Weights of a small GPT-style language model, trained from scratch on English Wikipedia: 8 layers, 3 heads of 128 (1 for keys and values).
MLP neurons of a small language model. Each row is named by its layer, matrix (gate and up: input weights) and neuron, and shows model dimensions 128-223. Each number is 500 + 25 x the weight over its row's rms, rounded and kept within 0 to 999. Numbers have three digits each. A neuron's up and down rows have the sign that makes its largest values positive.
A block is one neuron, or neurons of one layer that tend to fire together. After each block is what it responds to, as a language model described it from the Wikipedia text at the highest values.

L5.gate204:499466454504528495467471489510490486468523490450501519479492490543515500529527492508514482500474504510480504510479476498540478476561515481472515502522527513497528454507486516487533492501496452520488515521497468522523512503525470521531502494508486509482523466513551499462509558492485473520
L5.up204:560485502545494462458496533491493473451542505486502509527544487489547488513517508481467504504524485488463518531508458507497503470519491500528465460508481485551526488503492514546513468480478522547468528490494477497515517531477448507482527472499512503569505502517479537491537513469505496466
Tokens ending an opening phrase or subject, just before the main clause or verb: date commas, However, joining and (Sly and Gobbo find), subject word pieces (Histor-ian, report-s).

L2.gate25:506483535467485472517521523508504472547504474486510520470534492543511455465515491486477539493537503519481529511515532490513500483486485518500463486516522507491542471515501501474443523513510451497473506472490458476505489496486573509512466498485460483516549539472514465521487512555450472454
L2.up25:513475541521470452538496495510533488533483498486519472502536510488493564446498534529558482480500491433512481484458491458461482502488497487518558483486477484486513488528482495513488519525521506465536494557473497470505511448516534522490466516460486488485460462518482508513499540501491523464
L2.gate30:514526509488537550527496515533522479468458494493467491473494490511484509514500479490471474479532520509495491505453528533517488498450471482486494517526499524528489499522506467515492464455517496521488495487485475471513468510485504497483508510516517519514549500447476544496460527496529502511
L2.up30:547509491489489515526450506529492524528509472501515541532485507483473473524540459508509499481527499452505507471509488498445513508480496470465464477501541504545484464480496533501461461496529488504496498522512509505533491467493511478542460473556517529482493472507511518495490498500485461476
L2.gate472:486474523510481500462524551504490488476434510497515501457466528506495480506509552491462492518524464417525519478502496494480531491501488514503461504475496434503503487474468506443513480521487488520509485516464491443524492471491516475520477546457519504495490503533494519470477522511495464507
L2.up472:495435494473531490516518500476474502493478485513448506529514467509502498516447492495504520489542542519494486481517512478488551528475486471487508477501490510514487454509515512457473496514496499526478527490516470501533492517477504499513481526494536471510550492499539492514495531507467483517
L2.gate559:493502547482495480494503492515470474518494486480523470528491470519483501524472522508497507489527490531567465485492531471512519493497473478525460520496547494497490511487468504494522467530469532475466499484474490512514523490504514457489494510513425494478477519553514549501517498530472492473
L2.up559:526505536493482465471493505466528490513529493477525484524512500501505483522515465506494513534434494513517516460490539497478536484447495471538488538466523515461472499515510523484518487523467523530494489538499481495521520512546497522528493502491459459505523481517534513473463498502523477487
L2.gate1356:512474504546475532501525500545493548502470488469497477530472523501511523508505504502492540505459486495485485520459535503488439480479504512494520525508484447454482482510509529487486483535483505526506489484514539464485525507461524468503482505522505528467479516464516507455500484529484468528
L2.up1356:533516505485502502474456518503508478534510528457534491510486500474544527490494506484508495518502486497502519535462519514484482490491496490481526505506491487492518476481519475497504502517487508528541520501520495486505535505450477475536551520534507539499502491515500516500469493487478464507
L2.gate1484:422487470502503503518502492556496517516459462545539478474501514497510489497527513531505491550481517526525511493500464478482544509550507508528497488553488484515515500513515525515472467491512493503458491509513528454509449481488533520479510485492494500540478513518508533496518548482515515500
L2.up1484:536520488498441466525511503453471466490469508510517532455554527502486479516491514485472521495502464524513480437491514531481559491492502487581508519511514527517500488514493515470494550494467528571518529495498478462513526489500460536517516481515493491541465514498510481504508505531481466487
L2.gate1513:506466514543472522533486460492510459502464510527547501475514502478507499483532495510501493589539529495456496451535498512483490490516489516528488476481504524542505497523452462513511490468516504524484513497506448538496488522509528524497509519501501478511499488492470477552502479484486488542
L2.up1513:517475513497479516490504526515493508502498491437501529508506517459506464493508495461439506526536554455549457465486541510465506491494461470487525475447492528499539501495502518531488516499500496475493516511471500523514514511474546523478524466538520464545469461534515511482500498535491447494
L2.gate1531:456470500493495495544493522468523517520470559492477500497514488484496516512498473495548507506507477514497505495503516520510504498442460508524518506522502485514487473539427455461483474483514518520519486494490450530559512441510432466484516432465513493500518476504502506513465505517475494507
L2.up1531:524477454502491528516524467451527523500535548520518500526532504436497502524527434507498509510551503551544496493500531508500478531463526488506502527458485448522528502486537493481477487534474477502515525517498528441525472479523529512488532491447453445463471490496517483526513526493483525540
The qu piece inside words such as acquired, acquitted, squadron and subsequently, plus other mid-word fragments like ubl in Republican.

L5.gate609:519488507486504517496512506514535501505514514491497543537517509488501547516484492559431519500501486519512502467512495473491509525506481505521505516502498538477533524483503503493514491493480498522543481529456557481502458511505506495556484496571477511505508468501500505494493491553477543483
L5.up609:511520529501497526498498463496503500515492480473531543487527471512548526491475480529484499478475463476558522481503493502492524489487475477478528509514484497456529502475514501485501493520490497466538536519503554532507527521509497529531535472477484541480502512487511468513491474485528510492
Final word-piece closing a person's first name, just before the surname, in lists and prose: Tatsuy-a, Stanisł-aw, Luig-i, Dan-iel.

L2.gate84:516467495493451483475532505441488507507470486481517495518552517504449456511526544530502526509488491539505515466521462535513463520475479546509515496530488518477520459524498524498486511496471433476522473507489475536492495525493520476509497500470501487503513541524502505526499513475537465516
L2.up84:495458490504515524489529514492509482470540480538513461493525522512486492510522503503494496467506497548490509481442475510506482493462513523537528444544534487515480492477539466508502504566500533512497520532482525514524496505505470504465532488490480477506533451454487502535529520530504545473
L2.gate379:524458504542491490515511526476527535501501509472510531518538501503466463535490511555447449519459451500492503480474506535493489521507466545455476472523558501482508506477534519469489532502475511529537477534528482445485524533496444501515483476530512476489547472514534503524496514540473482488
L2.up379:513489455486513508467512518513522538504512492508447533487499466537504484549530517554435530504476487511516540524552493475484509497497478501457471481517510500494459479479520464500530461483477512521478469512483500491471495526450481468537525530516503475477536466552500475501494492466475496482
L2.gate705:532502479513513479434479501473536536487512500472537453512481477509501496456482521535495497497498507493522524451543464532511527549510523515460479494497542514476476486481545502514514500539460515519466508469468445489526497544476504486481498447458515493543479490498471502506454502463491497497
L2.up705:516531515508536504460502530504506570497511453466504480498476445489477515463499525499468564481453525499496523491498463527542544563496500495495460506490512497532488474488485503514501459496480509482503494490470475503545481525435493507501460473514533485489483484539520504516508499443512475510
L2.gate719:498505536534533509486506503501477545459481475516542486523513508508474493479478508461505514519449498513534517511468503510463485506487515485480514494498547502459502497581527485461472494489503503499500520483475482503569500510479497497465529493512474504519473500486474497529505497503526525526
L2.up719:505519468466533424451501523535475541528502469492513492524478514532502514498502527487518527484505507504517529513485491568485492472509468471485488513498490508479496507549539464468473449458505467516543541534441495479538520517490502511482500481439522504521487511503475547513478537525507510546
L2.gate734:500484489534511462510472498509517516484531487525529520540507453512498495505461450466481475528497533451502474470480483533493477517511551494483497495503519464484528547497484543491509478519492521517537473513474496493570524491508501487527517501503504450473478520475501487507486462499482494490
L2.up734:522497488490540489472510480468469495512527504458531503535507535504453472521468501509545478489522496513479513530473539537444460518514476523519494479460493486486527526483492503501512492521550500496452526510403469511485515508501485487477496489478545533500508508516481511502531502540509483537
L2.gate1045:513465512522518503492495512492530504490489467520511480529522496533499499463508474504537500532545467501538484482455536518495489560473547532528527529489525516469521520489509529467467543515498528501490526500531475477524493504483476466521532484468498498467503499486487501490504474502491546531
L2.up1045:491530470501515493520530544488498514497531472477499488488478494469490493498466524432480480485505523488527518501462545522442485497486472488556490477495518490477512520495458523540475543522473494503520500475470436512522481531509548498504514516501496537514537509535501532464515454481487483480
L2.gate1261:528484492504471490486481503529503457476507499478477509507498489506487493518503440542494542493477493540505546484509524497497516504520482488465502470565518532482497539478487477529491498505486489471522479499484452534515543526468474495474530492486512511557523461494492496503506473548488508490
L2.up1261:552507509517520485492433495528490522503527471516539504495517521491528493555488488488534520502431502474467488458500457506552511467512500540525460498512531538508520519510468490514499525525484478508546464517525518502491475504492542485515494475495500485521521471533474530507510479500493476505
L2.gate1479:491460489480493497507498513504526508504465539514514518498477482474482487491485509503523458474412533539493494453463506501490485487502485499502525509509527483507502480507505500474465464497453449496490489494483536520551506450506538509484517508529533487510529503517541487513537521514497500539
L2.up1479:481494492518496559485484490508522493484490530500499481461515523500527511481493507533483516505513552514482507505480523502552454484520452457489479493499518525484499466477483512490496472508502434517515513490524532572503512475472521487497494496493509486558504496505527484489502527537532528520
Final word piece of a time or place setting phrase, often just before the main clause: year digits ("In 199|4,"), to|day, "where", "in which", "In Malaysia,".

L4.gate137:517489508481540536470523517517525518484502439505502477520504518494516493484532489499518464503467484497497475554478430466536528510473512478502430520492503511478487515485509499493475528475448467487494507489494509498503529536521489469475514510535513471494538497511494548500517531462460502546
L4.up137:547530502505538481531493463478507530508497501483508494510499518499511510494480477480519501525484473490532528486513479533456490497467523483502493518518499534465512524517494530473463501516516487525529546502497475523522493514463483452511482534491520497480505513496476537511478518497520502542
L4.gate220:485536480520544517490502507499460477456484509457527510522485470454467488470478477447487513485550496495472446540491497463538476536461550496495486467495514530496502480489454498493496492480503460451484494481481494470531514508489483491510477514469464533467515515509524530515472472539526525476
L4.up220:518471493497504481505491491520515455477511500483515545509515482494540502514487531513472514511510483509484476528511522505555496513506524564500516472522543492470509475544477519500460541550482495492481509497492499479494538550498542457489520479497498475488419524511470522495495452535436506495
L4.gate527:526532489538479517502489506488506541522456489496498505515480502506527467489520514527505470485494485518506484488454487490495514498516495525444468499498484506555494486474489500449496505536522540530500505525498508466478486512495465470509500513477468480507478472493482540474498522513486476479
L4.up527:528490499468465528484512516517492529501545496529478505514492495485477508552530493502500523536510512513484502483494509522516486491515443498512546507529527501507544497564543506514492522479503477518478553522505459529493477458480509526511477530534562500527489481498520528524532488515468527494
L4.gate623:528501453499466476498484507524532498542554492495538444563506540514475514502495485498509470491465512500497538477524572459487538556487491478490551477512482506510493471486498495528494514511502466510491547515484502438489494479445530473470501479500501507489484503478499521507479536473497498493
L4.up623:487455512486473530547464493510489535488450525475473482461496520475456526507484504467534475501459523447525461511498506548504493492497481491515485462505501519543510439476505490483505493490526517481488506504460512469517484465480535503485528515583520482510467518503502520520482511491473503517
L4.gate877:509449481460496488521490525524468485509534507489469539499478502485541516486482476457465491528513545503489511483540492499525494512472478488503500515487456510461515496465499508532487506488449534499508505532487495493443514483492519508461497506512521554524485579537523512487479517518502533480
L4.up877:530483496500493505518524495519481480496522517491509464469517494479485450530499531517491455506520466507498486514533518509488511497488528515452439485513537492477555469564487481438490516538543512454482497517493486473481498520521486476513480505506523495507507513501522497443496531496465527471
L4.gate1156:469461462509498538487518466561517461505507473511502501489502472504494512505498502483498529522517488512532515505503456537508456473537498536525473506486524460533518466489506478529494526583500495520519496540465516536479493517502539463553512510529461539492524528497479503495471485531485486542
L4.up1156:516441498517487499517530500507496519556507498521495482537475511494502525527520501480463498538528452473547524488458503500510513495470511486510514545533471448455540503474478489519499540525507473503493453515495491480464492510472505485510494547471452508464510521542489517496478498509508503488
L4.gate1225:530511467502504542491522518507477519546497487511485489525503509514519469471475564498511528518478509548532483498514469519519532456536507500494543461501490499481460453523513519502462459472506516513466509533518532444502527494513510493502489514487538515500525487518457476453508522561507535520
L4.up1225:490542475477509494494461532550506517539529532528477444505533485547493546537495529509473489549517525542509502492465476532525487475467485499498517489513510563467468527526480538476492478470474574479485474464470530485509516458448537458518494497515520415505481480499480502515485503507478520528
L4.gate1467:508487507519460500505497550529450510519540479537477503491508502506505514532535521486517537507490518537463479496446538494505491539559504507500508493478521510508567521479550475498439483516471521531528508535487481453473521492536462448486510497466480510480490465496483500501498522506475492557
L4.up1467:464493467497511506500512512507505457493476501457515460494474498500497500534497497508477567467463499501451503461504518477541549540526497507482480471483471485497490448498509454500516547525529534475514506513499475557514514518499479535547433529546503499493504540522507526526503515496483551478
Middle word-piece fragments of longer words, before the ending, e.g. subse-qu-ent, man-ag-er, strate-g-ic, c-urr-ently; strongest on qu in subsequent(ly).

L5.gate911:502552489468481546514484467485513511457494465500511503498476525491495505584522473451499503517478507488486489534473491511516491493515494452477481502486546536522502466516504529516435512534514503473491504477523507509487495500499523466516466512495520500483493526519472505515505507522496509489
L5.up911:557528495543493554493509504508514479488528475474504534477492525455474578507531470478537536518479449516516470537541499478492498507497453493488523475503514488467537487484512506500510489492503511508506503504494454496489492484471506458542485527484491475504510492477482479520493469469489530488
Short interior word pieces splitting a longer word, before its suffix, e.g. affl-u-ent, effic-i-ency, constit-u-ency, Ad-min-istration; sometimes line-initial A.

L2.gate11:466510472541472509490541540479499497530502504508487451531538500518494523489478529530486527468477491535496468571513533540453536521494501503476503513512506555494454509474536482490497488497472525534495521527509508478441532481489459512482521514489536507523470509494483513517482534469477520512
L2.up11:498504505517503482460520501507495521470527469519528510526483497499554456430502532512495523465502466533511524547487482519518512515516483478550488499514473514508512527546503471552507464448475455524515498489501489501538518525482520505469485538477444486535463508528473527502474516499464467495
L2.gate189:478482500524504480501535492524527527501536481494503484507530507510487524494479505478503529486492517534497531448471501532496474470588506523489522482512518488508529479453520545495461526522486505500503481474486568496507509529535525555504517523537524492503498498511556516510511501491512528520
L2.up189:489519460501454532488496469527514505513487462494529530504499463514536525510503550510467498529516467491480473455516512495491501512498451456475495501514493560515513499476512507498469500459493520529505521499473526481500499511507523563474470525513478532531504509456490524486504464510505498504
L2.gate210:527485508518505540470499464494476523529463496467522485526491468467495481481468470545498511504471457458534516476512540522473510473513526494474494533512461514506485485515510505492478484492488462461499490479480522526498499513479462484525536521530551502473485480480520483481486496511464473462
L2.up210:528529495501478440521456486495516510491453501455498503504454521506450506508455483529501513496524526516507464481503511495498526509454519513574503522494495501495522472466528522493512488495510501472520475507495490457551504504510463454510489489501530481457498497524511513488554516550514548469
L2.gate547:421484460504529494498512545464550492523489504526469505528510492474510504512444494482526490476533508508467474561497442489540523540533480505527487491507497481523500502531494493535507515475521514515502463498505525498464473488478473508519477541494488530477472497536566501523549519501469502447
L2.up547:502486502511515499490490510490560505505471472547435476502573500482503495533512485485542491465498508477459461476516478497545494546562501506497536499480508510519515477526502470525481525499535562473482503510477493498489552494501509487496542561481519476439503494502480513489534513509478505486
L2.gate639:532479493513519486491537520491503541525451507475520462465468494487459511534443500527514509442459454515502514498523478482484512538509477525499513510521500508496495484496517491539429479464495499482511469478458524484535459513514528506554525527532520517495460526508507499479468510483473527532
L2.up639:519486504505527464505550507454503546522514501469478461513556470481499518515516500558468478485481490541474495464529439502470494460504484489486476514511528525442510520482558482485494441452489517519519415487491559456532483519537482478560508530485515490474475514560491498497492549502505516530
L2.gate954:490523501511510485495558502505494497516510523529505509446485496480467539490466451489477505547503481519524485513499478488537503491504461503494496498546503514494463443533481494557449555434510513527514486499532534501528501505523518518490489505521533548517534491545503479479503530485491475503
L2.up954:504516434517502519495506523482547496519516492554494467495483521526504529515494455502505478519525480497486458538546507500491533530519550530518542500529510487482459469520465443523488552475514543533440554489503496482455532526508486538504519552546509517541515487523479514482489506495491540505
L2.gate1248:503463506522526516495468516512495478487450485497451474497491517481496562516484484526484450529466516489488529499522466504527510575522502509488526531510517529538517487537533492491469460529443454484512472506504518495534511463512490488540507460458469439521471466480479499515519527468530475459
L2.up1248:497504493476502497532489517538486494486481486514530534500454493517479489527465512483473525502504441478483514501498514494511514471540510507430526479453510474503505480473500480514462501471504486496469475497491473500517479475496517530464490514513507475487510515498483507509510517519453493479
L2.gate1524:484517496565493495459534501451514456528497496508483511455487465497484502500478507512486479492470496504477501503505486470481504467508481546492477493524534498492455452510529498512474473503492471512496532521486505503520465472540475544497498520471496465536483520536520537493509515514492508511
L2.up1524:524522503513491533457520493465511476539480481505474474463488491563518490495482520530471517519458514496504514521529456471537516496495487534492513487535489523517479478480511521494476475495480496530469523477502540510514526475502473561499482541548512503516511500511486554525529517490492482511
Word pieces and whole tokens that complete or form a person's given name, e.g. Le-e, Dan-iel, Man-uel, John, William, with occasional other word-internal pieces.

L4.gate28:535463527500542560497499474461489521515464451471513526523525479484521488492535480559526475479528512502490513505478499529508499523532477493520490546527512519512521473469534474545481463489496428501533473479450549495509509507450503489510518494508500520486473472474490499492493497460495537562
L4.up28:478486533502538480532499528466469524488474491500518493488529543520497496469512490451456509500483466491534515476490488520509535486515499515491474494485463513505490517480495535522504452527516509510538446533526488512477480536468520503528531492473530496502493485497481441504527476506483529492
L4.gate93:516478504481509471466512509472497542513485481503499556490504499487458509459519528475495509458517484492470515503543505506518501488483507494521496508490507519466528469492485446487464488503525471514493469526490550499529502494533511520507523475542484502482512509492507519519473536479485505563
L4.up93:511482454510504465547532495496460529544492478466485550516521505504484512504507532530460518504503483483473484475508468495450516567497490525476506485524516506485518528532492499506489541505507443515545442494516491505511469531524496478545515521514510495489489501494526458505511533494457527521
L4.gate607:504478499515516505504520501536486521494494466508474511522519513526479489545509495516473459518500482499525476557496499512493451460555536493465447508488519511499509491483515499509490498474517473440516462563506535488465502496465510484508533520514526513480491518539484475543492488563504523526
L4.up607:494479522472489487509542469521484497482466480505493516480472457451462525500508498490527461516507486507537482517531521463541480489502505514534497513495506532475535507489517515519514540442498475495519482542466473459446499515491490517544511487513476496531508530521485493514498508510515496509
L4.gate853:521434490477522499496488520469529550520486440488443525491503506508505488470512494512479527482479455518507534483541435507530495486493493502488515469480499540519498504520476475516473467477483540509518529476493520480496521501516519487497524548504502543524507444505484470486485471536488537485
L4.up853:515497502522491507472546491475478482535493487463473546526524526502483478483512490473507463462507489502482526518511529487462500529492448509495546509508536506512506483539526495479453533500480480493505471503469544512517504550503504508507490526536522505541460546539466502503489494516496548502
L4.gate885:536490480501548505494514528461511516487508461521502523548527504523528448476515543536511492495533504550519485484492494528494488528481513507454469518528492521467510490469497512486493499486471503514501499485447540472533500479550475474529509526511533525496470496515496470486488492557445534559
L4.up885:482511521552549483519495519511521517559485492491489498460527521474491483518483518512494480476479500507495456497539483508519514508513449492504514501472511477472542539498515535536500492477488494479498482504486567509464452513527494504487542509496508531487489507523492466540469502522479569500
L4.gate954:540473479519499504499538517449500531503543500482490493524524468489506483493493474494483547481508529531510499504503504490483512540528495474495521489517489555507524531482489515494488493515503451532514464513467532497474479525523541522522487520515553492546516520494492505499482487492495547505
L4.up954:532507523460503497469509528484488519587500436485477546523522491501540525432511506512487559462502521511480527512491463515482447501539469530505522510556512472490514513446523512535509486492536480499516515503433558510469515527466483494533543505501495505470456518505538475499443512513520543503
L4.gate975:568499442495473540486511479473468534468485515506477502485526480521529516509488497534492513474522493492524488485484515539510462500466460476504529498485527490504511512522490472488469515549504529507493477529518520438537477563519507462515490485488497535461469497475473475505503492481502502579
L4.up975:510516467474487498520536496523457518476483481533438520489541473516450495490520476533475558508492488488469504479493503502512494489504496508546474488498553529512477466501519484504507539521451474474499488543515532521493466575512514505512520504514467502462504537538536490519519458540510523505
L4.gate1258:491483475477518467466565476504575493500509486539517523538566493464494473533473501495517530488561501536493495498569505509455560527501472511464521486497504521531480474480487496552498491478481462450553540536471458526448490489484470528524540536539529506513463532508500550518498510533502534500
L4.up1258:505490474526499484507524514536476527498533483501506506531495487493522548488518482509485497525507463498507513497514510478495480502487497522507527523511507513501501510452476481531496479523480519477490507503468546479523496538510494502532510517517550465496472499502518493514476480543482520530
Last word-piece completing a given name split into fragments, usually right before a surname, such as Pegg-y, Ern-est, Cecil-ia.